MLP neurons of a small language model. Each row is named by its layer, matrix (gate and up: input weights; down: output weights) and neuron, and shows model dimensions 0-191. Each number is 128 + 24 x the weight over its row's rms, rounded and kept within 0 to 255. Numbers have three digits each. A neuron's up and down rows have the sign that makes its largest values positive.
After each neuron's rows, "fires after" lists the tokens most often just before its 100 highest values on Wikipedia text that the model never trained on.

L6.gate306:131119115117120150104118110099134162171125101109144069133127149115119105100122136175153177131129155088113187135130148136107094092147121087143125124164132168108085113119105131101135132133127134112144168097124137075141148129175116110109134150113147107138153092088157163165110121134142112169151087145108072145162076167134108179125120126121105143135104124085138125127132120123152119130146135121117157076129148117134115153147126146100141119122112105134157146115125115120147141170129108131101147126097129099163095096170164138154156093138146178121159146129104145112127109159170104104
L6.up306:111111112174117167135142114123143122108115132099121120105152135138088111159147160120101154122128160128192139107169131156100140122084111100137132133103141144147115123130125103125162140139123122154156111134124130115130112135102134135127127147192089118122130102113131124092109108096152105083145143119144173161109120127127119161116160098097113152107106111094107136063113127132082121097127138165076123124110095149125108125130135114151099155159128141132108161129127085089103131100108153083138064166151101178111103140174121096097125115127129126130119151096148197133162129175139109127
L6.down306:132135119110161164099121119095102124158116128138147152131165167103113129104168130215141120113134142123084163118127174140122116134132148112106123124124083105136120128132116161133136125143128104124128132136116134121141135133187120107144126108101178092140152130131128154162142119119188144126098085170123108091122067200103139138151107143135107117148177144089132141161188137148190130120148102111144105162110124103117141154129095137152169127111106134159145145123113121132121158150154130123102098148109125089154121129161151138107136136142136166109106162113133151135135115120140076104
fires after: " on", "\n", " in", "On", " the"

L3.gate247:131140133123128110102166085093111083144155128134134114140146101131107144095136118113154108084144092104081101152084107177105117139140125147111148129127170111080129156130112163147095115106113131111121156118111136120127115137110109118169151131109178111137147089112136151150122134134106124147114167133093119096131118143167144143132101122126175164133103136119098133126132124146143096124151091133151168148108141112087106117157135112145124140103130165096111101072153061128139155119128172098155114136126153130144147126105090099154136145068115157143130167086160170107097114103126120077
L3.up247:111130145140124117146157097089180098135156123147135134134150084136128158129125135087115115116105141121144122096130153125128144167123129124105133114115156160121078097129150191109118146094108119152138121214201088131155087143133120089172144115129143140105117095097106146124099160138148131152076124157073131105109130129108126113125123128120168166089117156167117169129135138114105112104173129129158156128130109169067109161152125112107121140110107190112125107111121104153128142107136130100134117121121127143147148153106123129142136163143103100169138150122143152129124124139128119096
L3.down247:151137153125142114131140125143125119095165143157136143107128117123082149139105120140163104145177096128133123121131158119164108142124142154103105062118153141072118141097130141172128109156091144146125146133141160112143133090138122140092114142103132138149162084151137126143125140123142145113165123132131162122106095168112121125110183130131156145148134114112133100167054111101161103123130118180158124158137127110124129124142117142120145112081130163161151124103162147100157109113129122088152097150111113126127203145125118128078110060089104139137119102154147142118115078114095146144
fires after: "\n", "-", "|", " No"

L5.gate298:119171115151139110155136153128175148122147113146115102215124118124111133107116137134137114108169081105120143148131157169166139168093076135098101145146151117188109171159099122112183133140141105150151130108149137120129098114147092109177149105093112112155125099125168113145141147134132145147161117118122101121108127123173108165102109124130152122143127127087102130168177138133144158142084177121176140170133110096109152124115142133134136125142114139115104125121107176109139133152153132145101159125138133128126133143142125084150110139166134135150153170115125108118142173119128101159
L5.up298:136123109119146087153149069112160134177171139143132137122125103140111122125125113107144144116168077086123152156144146167156138127164130160122111121094163114104091100132158121130152159121112118118175114097118131139161081124113105126157166111140180133146155114117101103154086153114117119124105160112207109075148107137145100110111132152094119110141140121150110083107107123104129139126124109139190121142185120140105120141132136126131164112123109160125106120149102109125112109122127109136130164101125124158113116121113130122156111177164104143187139143091155117177120150143130129136
L5.down298:056155117113175138139140110134135144103160117114124140203159114112111126116115103127143146156171113133138143150110133136148115117117122125114069133152147150098098099124107167168163145150165143124111144119154127098121154133143114102141120103119113153144165088161172124168139126123180117121116107153106139118111086130135118166155154125140119149144097119111143151146113136137187116112146119132101151160105180120148141128083140160135117147143122125144098198139127149106146128146149127135115136107134088139105119137147146154066125106123131131160128071139162166154137114105080121156
fires after: "|", "-", "\n"

L9.gate471:157128121141134149115128104140091127131161144184160179106137085109165108092141115124087116147174158114168119117143136131147151132102145108112123137137160131097130123149107136111136155086131138101164131168148132090153150147148147158133099158109134138128137148123138167154115150133094144131168180154158134139117117124133124103132136105113095084134094150103137096131154151113144119148119081159106154066127149156121119139124139158136121144140099108083139096103133147091096081125186115117136192154154188147108135108114140140096155167130114125135149111136175152113151128139118122139
L9.up471:107131126150155115117077077156126134177108125126099110165103151136126159075133131083120175132076146140107109149127124142139142155121110110125139097149123104126128100142102155115153112128121117186147145102131148146131107147078098130133111094113135125159110157119118117112134134077137087135112195143110084122134124160130126142148148124142096112114125110155156121140113143056112146144144088135167108146133134169161130102148128092120128114121090139154100149132140166139120110160118184092133121148116174112118125095144148103112080076147096140122098137136137114111102112123127128085
L9.down471:124132119097104148133155155120173130095153103113133097132107138107128149170147130115128081131220152114141140140133159114120112107107165110121103154137105181134095113125121072157104102137142157120108133094120119096127127083167154177138154148145113138096162093171138121158160110127116111115146102106137119102128140072131140124135110130135146117111155102112142122131155128135155143137161153115118117185164128089135145121072110161126128144139137127114160148150135124115138132136101106137089103126134095131137131107159105117132169168144145109093121166147093164135093152118147162182
fires after: " the", "The", " The", "A", ",", " a"

L2.gate225:133171155080113123157094117090133120080119116109160139169150157150136078112124135109173142171121148136113111105115092113102125131129104089125119130172145110151112118093120107144098134109159131142141151176150150105080155127129126136123111146104122125108091118165124134142118135114156103092187138103142144122106087105136189092127144106158148106145111104148152134086132119116119124151097102138135169098121128120126103147112141121108113137127099116136146169112167127110111092167128125147148135102132176131180115108124106108098071106139159125134109081094155149154139138101150156162
L2.up225:091122129162133118136129100161137142127130151150141121104139125168097114131143085157142178063097168117154149132157092142146083121125119168107112112152110147110157146117176139158138129127103114165076150119092107126202072122133118125104130104128095139158142155120130123114142122122039121105114132100129143127175146086107165127113105135099141120133136104129144090139157153117108117126140131152116183137145124168183107134113123159154112133152105138090106101144155106159154105141141138124134151120137140142134151163138171128163102124138106140127102136150145140145115151154138132108
L2.down225:133154172112108106174112107143078132124135138105148154119154158117142108097156161121160139187134108108108104134152112111121168092133128143140129098145163123173117141125145122147093107103145120127105183128118152107102138120082117107088105123163133116122116121144117131121131138130158165134126148140116142140125081158172167071150141115157144121158120094119163158098111100091126129134141150102186137110107137098087137155118128111117125148126145074143126191127122159118151136177127131160102100115118126137129125110137109086131099104129138114091091093084092129120122141085149163146
fires after: " the", " The", " his", " was", "s", " and"

L3.gate171:115170139129095128155129118155119134137133151146099110136133112137148153117144154128166136132130086138132091174153148128141164155153144074123127160139173143127097151202140138103128141165124157130133139133168107122098154173146099146098116139126116117121130156060180146157118113116133147152181146111086135117118155108145129079175099106138121136136132111077134156106154145146156065123123108102179152127125133124119080131134128115121133115145106176094124126132138140082111115145158130124154117126169110094143142108148125108076131111146134126154103136146124119106079155134127100133
L3.up171:091123099120140121164114154140161094106105137164108139112143124126163108104149179119188177127110085108139106153161133118136148123114103099147145173094089153114105115153152129122140163104155158155193099101142100117147119104130126112123153118119104114136141114167107174136121116174084090154117119103152111131114149140142124121081146094114159123127146115120151144098151164111160138164142145111165136130148093127114131132153102110090150125082113123167128158111101101085135143147189091112151157138130125114089117116155166134119119148153120145174135120155152135121133100123130127135
L3.down171:072115137147173131171140154140133120120075129117121121156081116115117141141119147143157140121077122142130107113131146171156145108086103116163108125122111130145133111154140103101115169099155087116140123120147146154145126127137097122113121107133092147164115104136136149119127056158114122103058112114119119171131149149127135104100136159127133085098093106126091147139135132088086151151086146136165114149195131141130107116119116096090110087096121171128133156151119153096122144168164091113146146149123104137142092121159156100113135133119114143161124154097096110137127119139121143162
fires after: " ", " (", " \"", "-"

L5.gate491:079133130107128173127117126128130161164116114158106116119199149115138144121164172098124113139128121121117133130136107152131107144126107081115136107132152058151111120119123127073109149107136158112138115136127155123079162107142098146139137126106128107157154138112153175131131112147111133123156164114128098116124087128120153130169087136101144127140162134131122127120104098129153123124112168119157146126115109124133115088128136150197105133111076113123149130113149187102066114174114105140138172148142150162094181128075130130106141094144140123113129144148114146103099109113166090113
L5.up491:151073151086152181102142108118114111151157131134147108137102151111138119101119114075152157125114112108116129143120132128166153110134151164136138134151124126104117131151159111141178155113110103117131119041112122117147099157125126170132095133147181156197096122151176086169133143125121085096126149144129096131100124154157100138153162145116110087143138150126120148112113136127105086133092088099151132137120099137120128159131157080141149149122140120134080122128155122114130167119114168125120139122118086135147118150137120159151141129123082119116094094144137151132152134147141170113
L5.down491:105156107129080165147145175111133183167125116127128096139165110147128123161130132071128093142104078135111099109151132116117168097139105129134115136090114152120092111140099132109105152107145120123111132147092085085139099112156145161143142157160111155130138100147132118126202098121104138158109130115117077161159138096128118148110134110159092130146147091117106131129150113119122170128127156140133107139131155140110143100105119099122112131152154141126086131134139074125116174113132168146145140134118104094168116105098111105133170134153123146122145183094072131113144104131154147109
fires after: ".", " as", "\n", "=="

L5.gate286:109141141160159122153148098124141121124138123163131156140155133138173109119146121173112138071100151106156109147147112148151178110135135088144122139173105115147113094147115109138140147121148141118140129118121154095175125120127138133082094141156118136093135151103143161110117109103130117144097089137135121157139102109167135182167173108113142143090103180139136137099116156122146124101216159151090128140091170141108125100123109116158159111110124110166166115135123114179124155150171154130144144142127116144151090132144135121136164110126168115141123104153159168127142121133155165138
L5.up286:121112109130118153102134129120123156155142095087115125093152106135128129121146056102158099149165133146145104130108125111109116084143141153101134071142128122142126091098134122104121119099150112102153129175137140095134131111117134148130129112154126147094121114149181127162124112142144110083143148094159114151178119156099167084140118147126119173138143179134110138107118143107114127131111090126206143131116135105140133126120091099111146121133144107109084139109108155095101075113125127074137122120073128170119136153124179165127150178124124108130120159152123097113159119162130112122
L5.down286:156152172105141146175123099180179113139185109090142136125124143084135127157141142175104140100127120120141108149137117141109116115111144133116131169150111078105130120113128151103150114178122181120122114179160156116131102105122145107079123105085133164097153118147133150102071110134107137157123126107122121135136132137113176142146116105111150082127152178153148099102153129128124179131169104163105174131145136102135136127130132133107130145099152115168107127166117129156134129131124123108128167110107104149165140138121120145155111139115114067127162129098164123141172147104112117143
fires after: " m", " F", " Loss", " Win", "M", "\n"

L9.gate90:118149110133106118162082125139194135118121130094133049118136113118081105126133119140093125118150099116136092108141126182144131153096120127103110108176165111130148096133124199135121104173111132116156116127159155125117150140097107129108149138126136104069126122064153103125102103131171105117108146159058138126126129146131122131092145098110126088116148129124120172135133150144115150157129141163097109139156080137120136134147155121148115111146117129142091122142094146165150124139114159125158137109118149160120162126117102141105155150089111164147117112140143136122167109137136106092
L9.up90:114141120130132112105097169128143130130114116162166124119122117084132147125133176168126115090142124106118168110137129129118092153112126099094139132096134167110139114160130141129154176131151129107116140072143145160069134071149152167117128188155145096151118120105106144129166141125193133133148100108133131086173134164165119158108147167137132084096129155113155136118144122124127147129086170144151135092126138153136121120136095134160134119129118163139132136155136180161092160100060130116128096104155131144117131111102124158140155097110127147145135159124153107109122110154137162119
L9.down90:114126128108106128112166119116070120131166154144152128109120085137162129125167122133125137110142107114138125135114109098153122124089145159126108163153114173137120087124157090118155137166121133169115136115135149155118121135159125113176095145127141123133108140104164112144096102145155118146089131113081129093113143133133102143102121164141113080120138128123178130116119132103095122138111136106125100234090086089123118168132103126133125158069093150103090118103114106117113161094175116116126099158153109128113169132153159135130163071149113139120129139141141121140152131142120126112
fires after: " in", " In", " |", "In"

L6.gate467:133146104088146135138165079125132119110093112140084129149163131143114151116085115136145129133108115133107167140134102096132144117124181096111195139132103137116081106111121153125119158105134112163171116147101211131131141127094125100129118173122136137101125091135126131132118097151139091145141118121144105166104118135155081135140085118106136138122109108124074095139118145096098154128161108127116106137135100181065068140144090106153099146151115161145155163149120134119087158136146123123128076118146129117129115119131112133118113115143128128135113140142133111062134096127103125120
L6.up467:124159139153144132136130092147153124132115131133138094123128140078120122139094168111140113133087141156114129148099117103149087124117170122106094141155134150149092117175098094129140125129097090115132111113145141107135133101171107104153102146154121084152130099153068098107138111144116129139146137115128171142171128159175151094122124139103131157125117127170177118112157123074106129147148131122138083137113149135122116164104128113202137150147121079121117155138150133115101161150146095117157103147065137153181132132154119162101099122127116102152145154100128149096148158150100115129
L6.down467:166119135132146163139154132065111154159105126107159113122127121103115142166141135119141104131120143127148124121130110137092115148133122125129126141109139163139101142119120145130141077185086088136117153156149106132103118160135126094128156139148086125129122155144097112125094101160136121110140121143151138142148140137122127060095169147111134152133150095136134123132103070079174100106072119128120070128114175066107151149135135149180156140127136108148116129116146116139088127134116134113192080131129191128138141096114123117120149111177102144133098096118125119133136156139160134144
fires after: "\n", " No"

L3.gate152:105133094103139143115106122096133134137152086166122121119089123148089131076103123103164132131140130162108149118136144115113126117102129142104162107110105162111125141161095142134125140135115119128116113145151127099139130102176128152116097139105150128153106115059146130135120106139147115168117109169107181124134126132142159125135129166145138129161094124121101112096121137130119123170137183154122113169127098104162119135152054150181107132160159154113177130144133170135116076145105161148138130111162140204126122123108117103134127125197143108135125095127120099106130140112161151134
L3.up152:142128114146164127093143133143105132105132068149129104149131115133096153074155142152133118173127129129145161122119117122098094165123120156098180163100108130165124166147133134144121150176144093114138116141161110128112145103138112137115119128130133153129119118095134129133120128128122079106093111134114182113112135095155164167153120149126106109144071095128175146102127162155109110128132182130158137113157139087120094105175120144147104109129203176159170149181127158118129090096124114142168134162138140169094160142106128097116110137141140115145131125122146116110136140118138138146
L3.down152:135128148141135143142165167139129123132112114119133104124148153093134111137137093154117145130139160126120122147134094122137137109096141123104072129107138044158074127139125145184091117161130096120129103105176119189107092104066138106144137128172139108116103106092126135106098100156146119108139107148157114103129146057108127134087129134116124072121114123142159148126128140129125112085147130190155127136119139140090147135113161126122129134095154133149141156116109130114085186078156129112101116123123130150097140105142158160107120091097157111109140131145117147117113134108111125126
fires after: "\n", " January", "S", " June", "N", "H"

L8.gate72:147144150129171135132162063178127080137098146151101164161120163166127134120111160118094134110152114134111090185150130114156172121114083071120123105156143127076133112098125139128117125121167146103152140178159156086150181109125095142109124119092081151162140112127115165100121112109118119131159164142168136118142093132151126107111132107132145116149153106122135130117134142138158147084141127143135124144120116125134135139144119121167126120117115095126149151170152123091108093144134129140133154101164173118098135084129153133061118128140133116100132154111112159129117157091132124130
L8.up72:140111108155119121142168122160128146131125131168141124120168104115128154133142135159149108145138165108167158096136158120171122134106091130067116092150179122154139139138185129085090125116143104128141127137129105113127141176135081127121138111084061134171132150107135133095121114153136118149127124138121130113132141118065099143132189132106120112124120171104130133151108183098129132126111145122107153100162113118184164109133148113153130122142143099146147136093104137113107129114087107105085138149127110125141123075147165187087120094111146133097124129131125124133139157136161150147
L8.down72:097112085132115139096082140086167118132128121096172137133142045103128151126146155166116116133105103116105148102131143152138100108116185167133130137085173109177115127125116116132128135121108157146121085081106106112147080127135160097135146135162149141109107137151121127126125154105094086144145078121168136099124126151135148135112143152105152116148134112181076118141135134159118125133106133096118132147117147138122162125145123149098067150110146155146103096141122146195155137110134113132110159155109110143125120158121095111165108168131136140155126116120146131107157104118095123099
fires after: " the", " and", "The", " been", " has"

L6.gate252:141148106129148154162117124162120150099097143153118142119115128130103106103152124138099107097147067157140087163129165072095120117117116141161110101135118088104153173094155126116122154124120187172094133168134138117112158112136122176117105125110125136091134117170145174108136144170146106109116130089170109102077137120118131131100109123123109179078139086146139148119122117130140117140148136107156131100123122137116124152109129116142146120121120143134131121110072119139112135137110126154163117103144126136143138167136097155134120164115109150130131099175090064155148072162110099120
L6.up252:131113128135118131138129133147078104155148085144129143111081160101146137137134124096111149088158133153128140132106151136085123130111130133106118146131135103121160098080163110126155125070117113164106106114098129109125132155099102081065127134109074114115137107126086113088108176154080127108135120143111112142169123163120116124107126079152119106084116133141092150115186152116132121155108090152118111087131132094142128153115107164143140107109129126159148100144142086150156157124138109117111141138093115147128144154138110114148118127175126128089087078114159106090150104092115140127
L6.down252:160099128117131091118117120095155134123114058148114111115160186123099119106116119115120093063194133105156169153121138126114141120123142124096125115125117099153143119143132144142090102082099174112128106126115146131148112100153112155145113111119157158121104143169124140106158119130115110149125110168106127169167113173136127122146191138131125119163144137126168130107104146111112111109102102104137124120145124122114121076147137101118121113104075137165118160147161117129149161145117107143129153117119112120114181154120149144136120146146100129152143093080165069160135130114099111090
fires after: "."

L2.gate302:136152159154084143146141130126128080116144151101121075119106129134133070141167166108165104120142149132097146117149140088170128095165129108138112118118144137122105120096085111098133122092139116135139107142151160113119148133103118138097077126127143129110090140133159122124130131118161174128142125116155125070173168124111112126172157150142155153123108119145151100130131114158129133054124146141146151121119130115076133132137122127131166121109133132123144118086125131135089147124128136118100115139116137138134112101035132111157122112134103112122154123139166186177141145096072130113
L2.up302:158095098172119133128125118126093102111108113210161147156107110093104113096139149119146141098103129122126127134138134112123101121170160098168103151120104127146127155126130111156084157103115130116122137084064117105119099111126157152101108122115139149132107147141154149137142111110094182146134164121116098066103129127123114130148150145138154120168133109136119095116128141140121094101111150102138145142147160134154132130197143162167133160090112132086143134110093148155130133115111099152141144126151142140139119122140157095110109133133137091104178171157138148078098107147139144082
L2.down302:169131165152115136140167171067097108133111148144147134109132047133113152140139147139148150138149154148137122127135108170097141132106099130147095127110119113089113132152208121134108125139070085125129124127138089122147115135130145161158134133155114100149108132119083146108135130106114106086135142122166148128139139198115135136136144122118115113130118126099124089117114139120103139148071097146130111157081152108086127174129157127136088138125079137143126127103126094147171129146138150135135097165115138114108125131132116136163140135122171106117119095113144065119164153124103122142
fires after: " the", " he", " He", " his"

L5.gate6:121147141114125128137126122142119132123150114114078108117111143126172140107151090134137108148146132114124147169151125157085166100097105144163095111144155133109127072120143139140087091121079170126153164140117075123127106105159112110137175110129128115111125111111099145137119184115124102110137111124064127119141112118141128090112120105175081098106165094172164137108113125152117130123120166136128139140102140160127125102101112124134106108126118095174117137108126090163185136141121117190118122124127117105119106157152108137160111186103136148127141060140159107140131091120125125115
L5.up6:145126196089105167119118113118153102141117129149121156128132108128126148151107118110114120093080114151088140089126169143133130144143126128150113146115126133159149066074136103136137137133086096098125118090135165108129169144115145109135157117149140141129145178124099149115135129075123153119165138140124135128097161150124151168176147103111135124117154130095121153120125101094112135112116106106109144096110159083120110158159171150086112148092116093139188109151132093111124129144102125130154143135128091123074106146111147123110135082140116120101087104135100091101169122165139123133
L5.down6:120159186164133138155125094164126147164143113107142140126153150124123179097144117132101108129139135152107145124162125167142113182164129134120114118153121120167164101100143148155076117096141141138147137143129122162107110133150103122122104097087104127141108137141141130140109123178099127066120091116153120081124110141117151127171139067158156094100110109153180200137097084138126114100117127117138130126110100167106129081077157112121092122109143121161106153127141143097109108154143128121165133146122171156121130126133138146129130153127111149109127118107127096121137106152119105162
fires after: "\n", " ±%", "."

L3.gate467:143132171147070073141125083152109151132132099179156134138147102126103123130199102131130113090139172121119156162113130133131133126104186089128124146170136145117106107123137101119141171123137136129149146104122164103108136117171110126115128168106102143149074149174130169138195122131154143161168104102136150120098116155140103153160112140144128172130098136132140164112098103078131126133112081124140127112103083106109158107151170129114133124120112108114111129103075133111137142106156110120116119122136139120103139143142143114156103146141139138119122123126144127163108075142135163122
L3.up467:129133120156146109090143120090115126153124110103080108090107099069114056111092119156097083144162116136150111125123123127104156119097129096140111139152167108131083099113112136133111119146142135115153118138123140121116163119108103134140099133157156111118129107107150168149083145106117128126112172141132127144146100137137152118109133102127091146137158131125174125077135104115148188145107144119158100103114080126126164154112117099148137168116139134096151151115122141072125125138142115098133125107120121130161112123152171117047135112137132095158104157151144171102133136138146106077
L3.down467:155135103106135106147124165109131183119097147096172137133142150126112152168115091122099143125073151161139139125154153127105093089128144137160094119100105125132154151112132126194075101144129107165104150128149146131102135109114150141108170138134141151118159135153098110147132106102137162127107101117164118153140145110119138156102100124153094111089119168138115086121121142129101147155153165105091144083103150132186088108100116127124121095124158128162163132117096130134109098139114166126155096148129090144135109122133166119141139146134114103120096148110071119132149166098092106138
fires after: "\n", " ("

L3.gate10:107142148152153129113156129096142124113100100157115139147136111148113147138089117125113204134132149084125114161134173154121158136154126138118109146072156132124122169116103140122101149129153120124132156086155149142138091122167127138096171133130119126132130114112149157080164113099132160160138134101077144164133075110095174123108142135095121181108115126141114135136165139124155115149138191164108147139124077113174112134130119139167124139142165100130167104142142131128163093144083135110127108130169126144158142108132107135108136116091089115146116122128117097119115125099177094117
L3.up10:150160130110125100093153085150130127145149089111133155133158128111128123145154093161131123103097138131136121136130130104089115145113144131160072154149111169124118118103102146197137108140117117125160125129098165145141125123127155143088086127119106142110102088106123130156118105133114133128116146122114160185152154127115129108086113135122109181166097153075164113132163118141153175130134137172141138118116140089135146156130092114083097131110152092091133115164128090121105158113111132148133157140182148095092108143134108104089138083132102109125081131160096100132130126093124152132
L3.down10:154114129080089109099110158124119157128120150123112121130097152083130157111123108097118062097085108120144162106093100148114151141110094124156165136132129134106129139111134088142096136149125135120118136108117144135159124157109089101125113138126075131117145104102114123138110144115135085150163141162157120117144140113159091154140126144139140108151106109142152149091101068128161084083123125078174077154113172099136133126117150101103134116141133179151113124099125175135139131134105131123115140135094118141153171185107097102129148141101119122127149104166096077132130152144118114140
fires after: "\n", "S", " D", " U", "C"

L6.gate148:133167130118159139099171111136090117077109099142140155142109150094143135110064147136163139119129139169127099111090119093124135152155079110146136134090097135120150126063142101121183081116149153140119118129110156137128143108125124141110112125146120144148130186116126106160141103147169131129099102098149139124119083124093107143156104127119135129092136087129152148107116107141142113144120172117162109101115109129141170118126109191125125152132121120100168161137143137131114051116113126154160125154120122152082109093103100090119087117142099141126115098151101142120137127150127122144
L6.up148:106084107160120164076121122122135104083101129143109137162139168092122118083120138096128157122132130118144093097105130139136157165180148142118144157137134077099153102115146106155204142098104103105141154127133140109125119140115151141147140128140130122174132113127129135140127168133124151152093101134108108129146064152147104112122113152172092109117134137117157118133141120106143121117085164133154140141099153193099153126104165111119117139136114134211153123124107138147140109147182103141149152137129153105099127100125149118157157117133125154139119147130122158100135157120101160161
L6.down148:123114085108138127119119170099117094084115107148136146131129126156133145143122165170091133160181140157130146135119112130105130128125165093113121138108119087146089140073086131148101107165110118115108117158158142142155115106127133151086116109116119128144151146150107111110158136127167136121153109114188177108111145121077117143148141124090131106132150138129058181125166134109154090156097119128130142167117152116114120144141123160124150083098131109115148151135080126137105156157116105126101141145137151156091154108139121167108137100079143103098136121089112105101115127085119131093
fires after: " an", " a", "-", "\n", "gross"

L5.gate408:145134147115120102131128079153093177158109159084124097114121133082159150098130136100103107140163141124104096165149137152143129142115147136140143114148114153113174136095116122121125130132152115134137133163094123164139135100119149131156092138127130119154143108122131131162141124121146152125104115142159123129130089153118122118138132072094149167086110088190153149135173156157170135131103142144128148122146106159085145155132065090100157134144128142119165127122172139124130106134122201116104119106147152169135100101102146140119106079142090156169118139140099173137163139122125126129
L5.up408:094151121129095151154126129139132102119149151138083109140119128126177130122153066149119126132101117116148150164178079113158053141131123138109116138118110168114131127149161130154164162092116147122156148127114125084140150106152128143122140154171138098148129097090120140124130078122088114152155132155143161121150086083123126098077122116129108120103140111116181099125175084114117149134147104176151176089094095122110126146104154118085098117129122172111143158131107151101119131135155106125121115144133138123113168125105143148113142083148124131147167126124103124105125112147135151140
L5.down408:137134137142161122088170124110118130125117128141094091165132129156143127133143148124167152112126188108119104122101108133152112100117071166113140124100098151094160145088119153108112152147092103134117094138136124156151121114122095122135144147123154153170115118145109162128163135095141137145116090148123130129103166114123144119120143144136123123105131105139137137164162171131141108135109158116162113128140145138141118153145094165131129149091124078132138150138143120101161169145121130134201144117101188187154116125107156099124120079069138190116153112093074097122132142136123137113
fires after: " a", " on", " an", " high", " full", " self"

L3.gate103:098205153109090107133112126125108134125143145151113105127137114157121061119118117131093112090115163118162101136142138151129110072114182053148128145133088119115107084108068117095112055153139118139114158119150148143122133122142132140128145132156104136150147130115134125123081093156158155130133159108143115129108118069126093120101183127099110134161137161116105129159148132123156137154115162159130157130124142155115156185138132109092185123132109134110157122132110140141121130122141173119132123154130140101122107160129119127100139115127127108139108141126157136089129107151144131115
L3.up103:154144159101109126125140136185098160131109135133125114128102106135122079110104142110128098106061105153126105156179117144092106096118157106116134133151127131122116124122149166156125108129149103165129150137127116138142138113116124132161125130123159106152107109133142156120114158120130150114114167138184129189116128143106092112103140131109129114119118107125115179121149116086112143102122094096134120095133123196130165171119127114112118151133161143059062105135095129111103088124148133130114120176109156128123155122161101092071112094127110153092127161126114154096111150124101134127
L3.down103:068101122154112099133098161067130106129143108107144127114143115134125123167086116144133105129176176111127143129113140164178154082101156159133130094081135128129196150127114133147145116159099100146114135108122099159110115122116153181113131131137179078137138120144115087095136121145123132125124115112086192124129116150074112115077152128099107164123140150142116089123143120117135095147124133124119126143147154083169109141135149173111109111131073127161140128146151135092130140126122127142125069119118127163098148126150107130153128172129129133125104118120133137120115144118115109157
fires after: " the", " ", " (", "-", " '"

L8.gate94:078139118150153121163145127125142118123146140079138138163120112078130117127149127152144108102164140152115124089103164150156119137164076145113138109123114121099135127113097140101134139106135131161128119099116133131107137134167098119112121119125156123161130122109108110133163153101168111092164143155141105142125109133130150164121168066165134126082123108127119163145195139147095125092133135153102123146122096109145114150103118124153098078139128101140137162132079119163110171123125116085150104103143134111134101141131148143112131112132097181129110093092147139117114145124133029115
L8.up94:140115130141193126122132129119137144104129130142128115119138103125105124116179114160128078124122165144069126133151128105130082125118109115107085088105075123105111095127131143119146096130100118111152095069119152152128102135126131126130161133144159131142169064162129131180132145143114159116145171148131116125143111147070130137106132096130116127110157128150080136077103136146060142085146138121106126121114120090112153153126129120164102100158133145082146123138114126130130120131078116084147123148101158116133107139161119168126106111113163119140115095123133173105180129140130101126
L8.down94:193110142088110105140122086158078156145110180131156136127154177149134107110116126116095152129172153139115106129155136132112147141125130159152089180102108163112142145134139134181110082172097155105083137131134129157123134159120138119161128129133134140133104112096133113110079135127127099131134114151095133110105145097160126105137122159107117127137118100169156108085114125098139149096110125165103146145159121112160177076105126136083155162110104132085101121106153145136113131078140166135099144110119113084141158122108144114143133099138144089126156103147116131111147132123118097127
fires after: " |", " in", " In", " at", " At", "'"

L6.gate455:101168126146145135124117146136153125112157140112144125129082125086119092125139166132155094120117092134130111119141129111124115147104130158147139131116064103094110144124154080089100150130153157141085123113123150120118108118122120132143132114096133136146115126151150105117109182141145105170107120101162131155161110137133106116142139181117146154113103151153086163150138152148140141144126133134133155144068122123082095092166155113134134151151130134138083115140122147163075129136138163152092136103062133097119156149122147179183129133102137122179118125145099104158110149116123139067
L6.up455:133143122122154074149138114154132151105148089120147165092133106115116102112121083140139144102135129143118144141117135101152132127127140116139105161083123173134087104083161115128151150126126150141151120143147129148147113148149114111144108129185126079108133146141121145130124167184153120141118134149131127154098131115143126144120180143137140197130124180109121125059080126105141157151136115089132104137122128126148180160083119135132156137152109123091155195088170137130121185129135107116139084110108074137161133143132113111132129121107147119142108146151130105110133089132103154112
L6.down455:121125139127132112132144116143111099107154152175151087103145148181115134128138141127145174147091167102094119152118154130109145089111108140127131061106124128109114155137082182129120133157176140154119079176172154115146112097146156146142143136105168122157125132161110121130126135082149162135128113162154112167107119116121134168109059162111114124152120116139123145138168136143156131101125127121122104174158119142149134126126130139105154158137123111129153118111099120137080120114162133132133122159151148159091100125100118118126078121108131156104151159163137152105189125111082131142
fires after: "\n", ")", "|"